config.toml
num_hidden_layers = 21
hidden_size = 224
num_attention_heads = 4
num_key_value_heads = 1
head_dim = 64
intermediate_size = 448
vocab_size = 512
hidden_act = "swiglu"
norm = "rmsnorm"
norm_place = "pre"
norm_eps = 1e-05
positions = "rope"
rope_theta = 10000.0
rope_fraction = 1.0
qk_norm = true
attn_scale = 0.125
bias = "none"
tie_word_embeddings = false
parallel_block = false
init = "orth"
init_std_qkv = 0.0252
init_std_o = 0.0
init_std_up = 0.0252
init_std_down = 0.0
optimizer = "muon_variant"
learning_rate = 0.00628
lr_mult_o = 1.32
beta1 = 0.9
lr_head = 0.0075
warmup_steps = 36
schedule = "wsd"
decay_fraction = 0.876
decay_shape = "linear"
final_lr_fraction = 0.0
batch_tokens = 16384
max_seq_len = 256
doc_mask = false
train_tokens = 265300000
max_steps = 16193
dataset = "wikipedia_en"
MLP neurons of a small language model. Each row is named by its layer, matrix (gate and up: input weights; down: output weights) and neuron, and shows model dimensions 0-191. Each number is 128 + 24 x the weight over its row's rms, rounded and kept within 0 to 255. Numbers have three digits each. A neuron's up and down rows have the sign that makes its largest values positive.
After each neuron's rows, "fires in" lists the words (lower case) most often at its 100 highest values on Wikipedia text that the model never trained on. A number after a token or word is its count.

L10.gate122:126168101112159146142123077096166095111124127143138145130113120117105138100093125140136122124127127145182151113091101129126182107139189100122143054163128156113123177138145135130147112109093126133112111085136101089133149141133153137113111137123134154142139127117111164123132174134099130138088108123127104170149116165124145121182124118124108129170115122155129170137145143154109095128070139178122115140140154119145106114106119165136110150142128159127100126151127065179129112128089115133072128157089124137109165153112136139107132116163141175124117163111138120120128118121109108129
L10.up122:142091157125132143098121122100148088097106088108136126116124151134116105129084113103140147131145145159177177102135134103157147115118141148147113127143096156093142107133113163116092132138132149131113108123147116088154137141153131162119123155145167120081098133111112079134107122144105109181107120161144132130154079139134127112139091115133106065146124125123121107102129138159124140105125102142135179120136129098134128112161125144148118120129136076179128131123128117140178138129137125135162114131149154110147071118122085157119164119102152150165145128094096099132121152139129150118
L10.down122:132069142142139134115117167123114100125146132077145123137102142093148128149165125112138141137117139096154090115124134111127135102091118174113121096132135136117153097138133124130115131133122102123133116167042124103139134166136107120144082114113149124090136128111119119113095128143121122113110142142127154128143132101147120149102144132122120088105129110150102131144118176172121106128144086153150144094131157152135122132134157149106105129136159138121184151069127131109158125107132126164164177142151147091124122129117116171128145117136117111145119105131098114156088156153128186150
fires in: "and" 18, "following" 15, "early" 14, "these" 7, "after" 6, "other" 6

L2.gate162:079117142084081105178143160134135138157120125149178133097168122125173127103130125153146140121064104162111119107154138116122146111135114110137154123133108104179150108137088134114160136119141136153135068096117122163164122135122132126158158123125075136104097151103144120130138170133133167113109107110147082140082088157173139124107131090125110149162127136107150132148144113132163119152175135097131084145116115120106130092149103149133090134097150114118119128151138135091101094117140122130137113124143128125123109129112119148170181105148158145151138126108117157148139150091134084130
L2.up162:101114131125169113147129099132105122114111129135167136152127160160117097156151036098154099129137125135110143123120115107118136128126152123112108101143142132118126147112081107144131139083144096145126148149112118130149112099151122126128096160109109121131169120175117148122118111112065146078131164085125136131145137140157084100110079127134199144115096143110102116191143075099134154144168107119125109085136116138119118173123134127151144131103133110142097106099121110142163134162129135132138108135161117105125138124176145134106137157129135140099149176124157159081145076133155136109
L2.down162:135118132099126130086131128164128135132098099125137114104150170135122096140138086133123138150166123158097137162117099162128159143147162115128125105123129116157145177092096147136115116141161128104112122137168159132126137130113124143123138110111087110147154107150118140086100082165116120123135142100121117118144121132143064142167121072069110178138135166087115133144115131121135107162141121091101115086118149146159128145116145132151083136138093179131174116097135132116145175135166091102134142136136089099140135094100110161135136135115122137155167116152143123081141134107138091143
fires in: "family" 20, "some" 10, "home" 8, "families" 6, "room" 5, "thomas" 4

L6.gate130:110094137103180147128120151127127110124113139129138137185115068134120143147081138112129129076130164111108119101112150124136118143116140129068092104140102108086174115145129135191139112112113097105108141144143110168142131097179149083138149145138112077149146136112165139128136119126111141116132101142091109128125095128153139127127087130108126126108086119092162102109102083094138149085111102121107111104117178134124129117149099127150079149117129121130155060152157123126152127117103118103136141141122143155114116143161125113144151108133112157132122148148140078160137120095095127069
L6.up130:191112152133135143135119090129119141133079138137126168170141123132138106093079082150141158113112121082163117075130114132112160106143119075156139092171100129142136134074136167171131115115088113119115110143129101144134120123120153103101141110150124125128137150107155177135154132133122125176095111166128088160126146162091114097121151126132115089179087143111141131130152132156140121127139098128125133122112166132094156092122135132121124108105151128135129118139143090115145124079134154146107132092131151141124149131163142098123120134122121144133167140157107122197106128152172101114
L6.down130:161066116152150127145119103098110112142104097118137088090117122166135095139126101151137123123141134121108118138095105142142105137071092142115121148134177132122116171137142125137158146110097080130112131174161115092070148158170111112121137134113143081137119131107113153163116126156056116148159136111118106140112131103124094153147126155160167089181145093121116164155085130112144114142126139137133132135136133134108135146119132128126124128133111093099121120137122147084139173104127110105115104146113166143102143112137147143179090140140104136150114136156089156158121145130138141107
fires in: "all" 21, "against" 19, "through" 13, "like" 12, "as" 11, "including" 8

L6.gate169:131133146120130172144093105138095137151153134179140143160114126113113147145169154129148114125112156079142115159103130134137157113119122145097150074121161152097119115130138151162132118099112144121105082116143096155119192153097158107112134105128126147203084152087132140086142106150144128106117141153081102159140083117124197130167123142171146089103124110096147135092094131092110100167148112096138114117138104108134120089119132119150136160129117145136127137135124174148142156167143133124138154100190177164126114156123144122148139094120121148100119175113153157160147116145102143113
L6.up169:128121128094118136105142139107168109118107178137153153134088120124118117147149114099100104120105096177110139139103141116129113152101119121159152132102093148113085118095143107110111089082127113114112128171165120136108156113109187158151159169125121127118134135110097137104185088166080116110113078143122119192122164085122129147126105131105186136115106154132187104098081171123096131122108128106114093093103113147126136128116161146138145131139138092152100103112135129120151150094126152082110074123129143151142142114121132118109131107155114102135121132124130130124129122109106147093
L6.down169:187125123158082088103160119180117137133138093114126160112116105125112096158097122114126115120153134091156121088108100120134094061123178130137129105176184132164145159151123115103077142110134112159125104098116127159125124122182136147118174139137080088072092082105153107140132092124138117138131124142121131133137147121105134128105139125124140129124147166154119155143104112110124118117123126165143115102167160120164164114110130128137109132093130156107106144153111165099138150129074137167120084116123120098117099123170137099084138103146122161124121120111127094098135146092125151150
fires in: "as" 14, "of" 14, "including" 11, "incumbent" 6, "include" 5, "producer" 4

L13.gate371:171133109123125130135122127100152145144083142120129059160136128136080151103087179179099111156117111200127105113102128160095160175112136130142137118173146120120133121102109126161123156120120109141122117165148109158140124115143136134111121161136123148121086120153149153153129126133105089089122067106189158130111132131125130126152102134158109145133172143144131111129168170126108112137099100117146099081088145137126139101154146129113140148137142115141123107107138122099065088129170139125178128115127148094120085107120117141122128140150171148135090152131109141117143060118125180147
L13.up371:120084112134144138154121166131136163133139158132116118138175141151132094118092138143170086131123125171127129146135185144147169123107107193118072122145154094125167130131114118114131141128128126133100152138114106108169112131102075155130124106122109144123183139133125152143111179105144080192107159151129142089136167106092131158094108124126137107125142128095171143159112129134109107176147125138116171142156121146152124134159111109094122117143080116140151128169177136138107102136109126097102126137097123151102102160139168126112135149178126096157182144155131088117108133129103128094
L13.down371:153112104113130140130161167124132102146117139109158118152162127098125155162079073124166103122115116133141152107160091107118082091135183154112086123113158144072134108164100116131115116135119126153115120141118091145124163066096162103140122096139086105154115126107127169121151093092153147112116112116153093119120121159156117130103134166171142113126128149159140089121140167125140113120125080134101148137103112130081140167072159159153138136110105105159137089115109095136093146155118123103167131096119124109091147096151137143142099140126153120157140122122154147102151090095165145127
fires in: "team" 24, "tournament" 13, "for" 8, "under" 7, "tennis" 6, "teams" 6

L3.gate130:176127117157104141152100155134059191170136157123133101095169116082137163123123131104108120161119092098114122128146136107099119161135124096151156118155117131106120160135116137142089139131096111118091138162085168126134128130125150154130112115139114131161106124117119104148165161181167116141143142089153118076161119107130153127106164088137121139134132137116167165101151097134110114132107116128122101161140130169140153133149120132139130147147188170116070144127111116124110142134130066105081143128163122103068170105102119128119108147124116126126132127083126107122150139111160138142
L3.up130:159139121123123187141140169106122116134111132154145102161120157145126153148169138133146118106133143101123129113144094131143097134137089128103164144079115141124113140127147165150137154162103153131117128117129141109179159140137138082173173107205102092112108119133124106115137164126107155134154121108141127105106101125073136152051111140161167073105156102106088136097134213140142169134114119152131132139137127166140146132101143149126120136150147149123145141132120167101110126148140157126118133147089134112115148110086146105179119130151135142088125129116154120114095146125117112090
L3.down130:156053113124158145123143142128121187151128127150132112126154140153129160123133147146088174123149131123123097087134094126141123134134135156103136153119085089089155116151194140130136178162085112109089134106081120128155104112118142110116124133119102121130091173114116107152149112151154120139151146087127112140140108099084080124108154147159120156142164139115115147111125151114108098143110103173099108139114139143126107172139113117138129161148102126111122121130136149118120159163132124077165138153141100180111129173098069114141163123140121093128089147120151129127126116132140161145
fires in: "united" 42, "university" 23, "white" 7, "unchanged" 5, "union" 4

L8.gate324:119124123105112138166166151173129147152096121103085104134124126117186091147105138134129168154116097137080116138108147143136128133110144106095163103094128165114150110116162168124093112107163133102143118115133178120144130118117110151158111138164119127113121132094124148141124134114130132168130121121177125097097095098141125112135103130143114139172076093142107130112091135096072143147132166167119126118150135125111113129126097127123101171117128128123148067099092163140119099128087172123131085091154155140122111067115095119111108136140130111121136117158128159086137152068159103089
L8.up324:125088093133144132137125122155121119096157140107111135104140147165152152060152095138147081144127164100156110164091100139177137153142168141127148124119094124107154102148135168143128114090117131100116161123070132112130132091095094160145126118135139169144190146130152146113104101160141143134142145145157148066200087154121173150115116097113118109137152116116099128097113149121110144142109133133129149159167142111146117143119130123134112098123132117137159073119154167112147135101167117112146111115127112177126136128121149100106133144160126121115133120114125110121151133132149143108
L8.down324:130118121159126164137142082120164181146120146128142160139115111072144098098151152098151169177119140116153168129123157164105117160133122127106103117134151119151099099107153165107137127156148117172121133102147175089111149103153097130086165127126175099108144119134119120152129097097144134100165189159139129117095119114128170118119160152159129120167160171110115175154153123138123121147127175098143135113120120121134101161108134119130147166083125110055145131124097155120152116133150137140109099102124129113155132110113162130098079159159141115139124134116084134115143142136179127170
fires in: "was" 47, "been" 11, "given" 8

L12.gate322:159110099156107124131158175105158139138136121135104120142124096094152139126068150120123151132117159180130140125137133110148177139108138041139175089114098114106085085111107114123172117145153105160136135102115082098160137109124148155152176079121120101093132148075101129112117114169146119152158127124100110124142140119130121132105090139128138180135154147130108110086113131141140141089128115135125133146100127127100137120161146127140119075106144162137123110130144126136137100160119168119128120098155093089109116125125115142108129135096137128151144135107095112078099161128127083150
L12.up322:130103113152175107080131140104145126163120133121137131158134103123146139134103088134108116134100098141148078127181106121116143134116150072145132106102142122082100161158154125132149097123142132142122116066116106104109136099131110142151165085155113121131126156143108141152126139156123127146118131093138130145120176158141126130080173113105099144140147123098092123128115156142141120093150079096153135125094126129128179134147134098127151150116139162127120134094121126141142090110132132104137134104122135148139090164108153126112111175110142078136139104075074109106067179117113103108
L12.down322:149118127101139094189115145094119159091164123132122112162164126205165167136134138175127120123140098162141114117133091120111133100163103137126106125170123135134103120161163140092092112118121124154102136132105156131154138114124165135149117150126142129138095166144127151175108143116092106116143145158119169114122105107151098140095136172166145087108155151155163148114143093129132131125159170176111132143105139146137134191137120107140131151142081119073158148102100102135105117112131147149088183158109122132090120174143130128128152139146101129144111123121117120098156120126183156096
fires in: "that" 21, "united" 18, "university" 12, "unchanged" 6, "white" 4

L8.gate259:103098157141174149126106091136146157176113125115142126146142151161135158174128110146148144126109144120105149117136116154149131094148126102093125129154105089133126141056122137091114102136105136097150124101115116138114131095149106172168099066147107156111123108103126131163126106116153147183166103117170116146128126146134076122145100136109138148142124106103120140130137127119097117152155124172121127119103179130156134160127148144147116159088100108092102109110136132151107126083139162118084107116165155121113108107097094128125107114093154114173121169084142128110129174088095150112
L8.up259:090126141153154123155095078107111159156142094091093161119103131163139149129174118111098077141109146094127121120112127125107126112157122124125117120149156146146150130139148145082094119131140145141136136076090115151131138104156141118167123104152098135156150108141126136118122107093096155127164119125138114119149107181152088171103082101148144139119092110157110118108125093114103101131123104112140104123094128140147185098143113102139148134121146142149141103149163119161177155140136098117134112132151110150067123154081139137116147112114097146134137115137129107086094152087154122154
L8.down259:136118159128160133162136165121137132129129091097131117110130084162103126126181095100171120138123139133098129147170176101127176099114117110064077107136131142171132156145155154127101145094112122131111134121150141150108164131146126123169136173145126121091152115135172151127102115156127076123132081157133105092097141121111137151164142118159147132135119130103146105108109147178110117148151128114117200177115098127177173123112133117115148127091129117116159090085122142157136171139087121124108154124126134120119112132107134111120122109168150145129122140078142147090123132101141126133
fires in: "became" 18, "was" 18, "took" 10, "remained" 8, "become" 8, "being" 7

L12.gate287:106124132106104105167108154109130116147104101127131097134134129111082118103149107160133084125127121129156128124146138184119118099088125084134133122156093118108145125200126138116134124163108131080120109126124131100127135172116153100095121101105137130130114159093124148147091103161082121131137132164149130141179134140160114157088160110090109117114140122109116139141083092104134122116137113125210177137146157165111121114120183114121083142109101138159116151126102133100118108122103100138102135141147139111142120147086131122128073148145117102141148141084133108129126143102142136117
L12.up287:122113161152114099157169098117119106110105123145146092108074086109121132145134149163186105156129120120138167130140099141092153118139101094118086091142162088121155089096101146136109162131157136134119152104154103126171120092175132137110113120126109113138120123128117109152150108142152101109138115145108097133143072154108115140121143126177115149150151121132120074113166115111163115139108128116109167167127149113047109144119130168107099111117147127143118115116133133160175159143109150134146168111158130105139117151142133116109101137135142117152145162147155161162124108126125145116
L12.down287:136132119105059112105116117087139122109089149152137109095105149145082124119155101137120117161133153150130107124135080135093093115106120142137119113151131131129161099139153148147147117148112127139145131096131103120161109167139166152145103104110142114092103125117112144157100137103068120134111136168134133135189121113115148174102141138120134095117119151123127128066126125157168101115167106134105146200089148120149094149114134139140137155136100126118149194098169143181110150091111094116128165154197115111170146112101129130166115124130149117158156141140157118118135121134151123112
fires in: "first" 40, "same" 10, "early" 7, "last" 6, "next" 5, "following" 5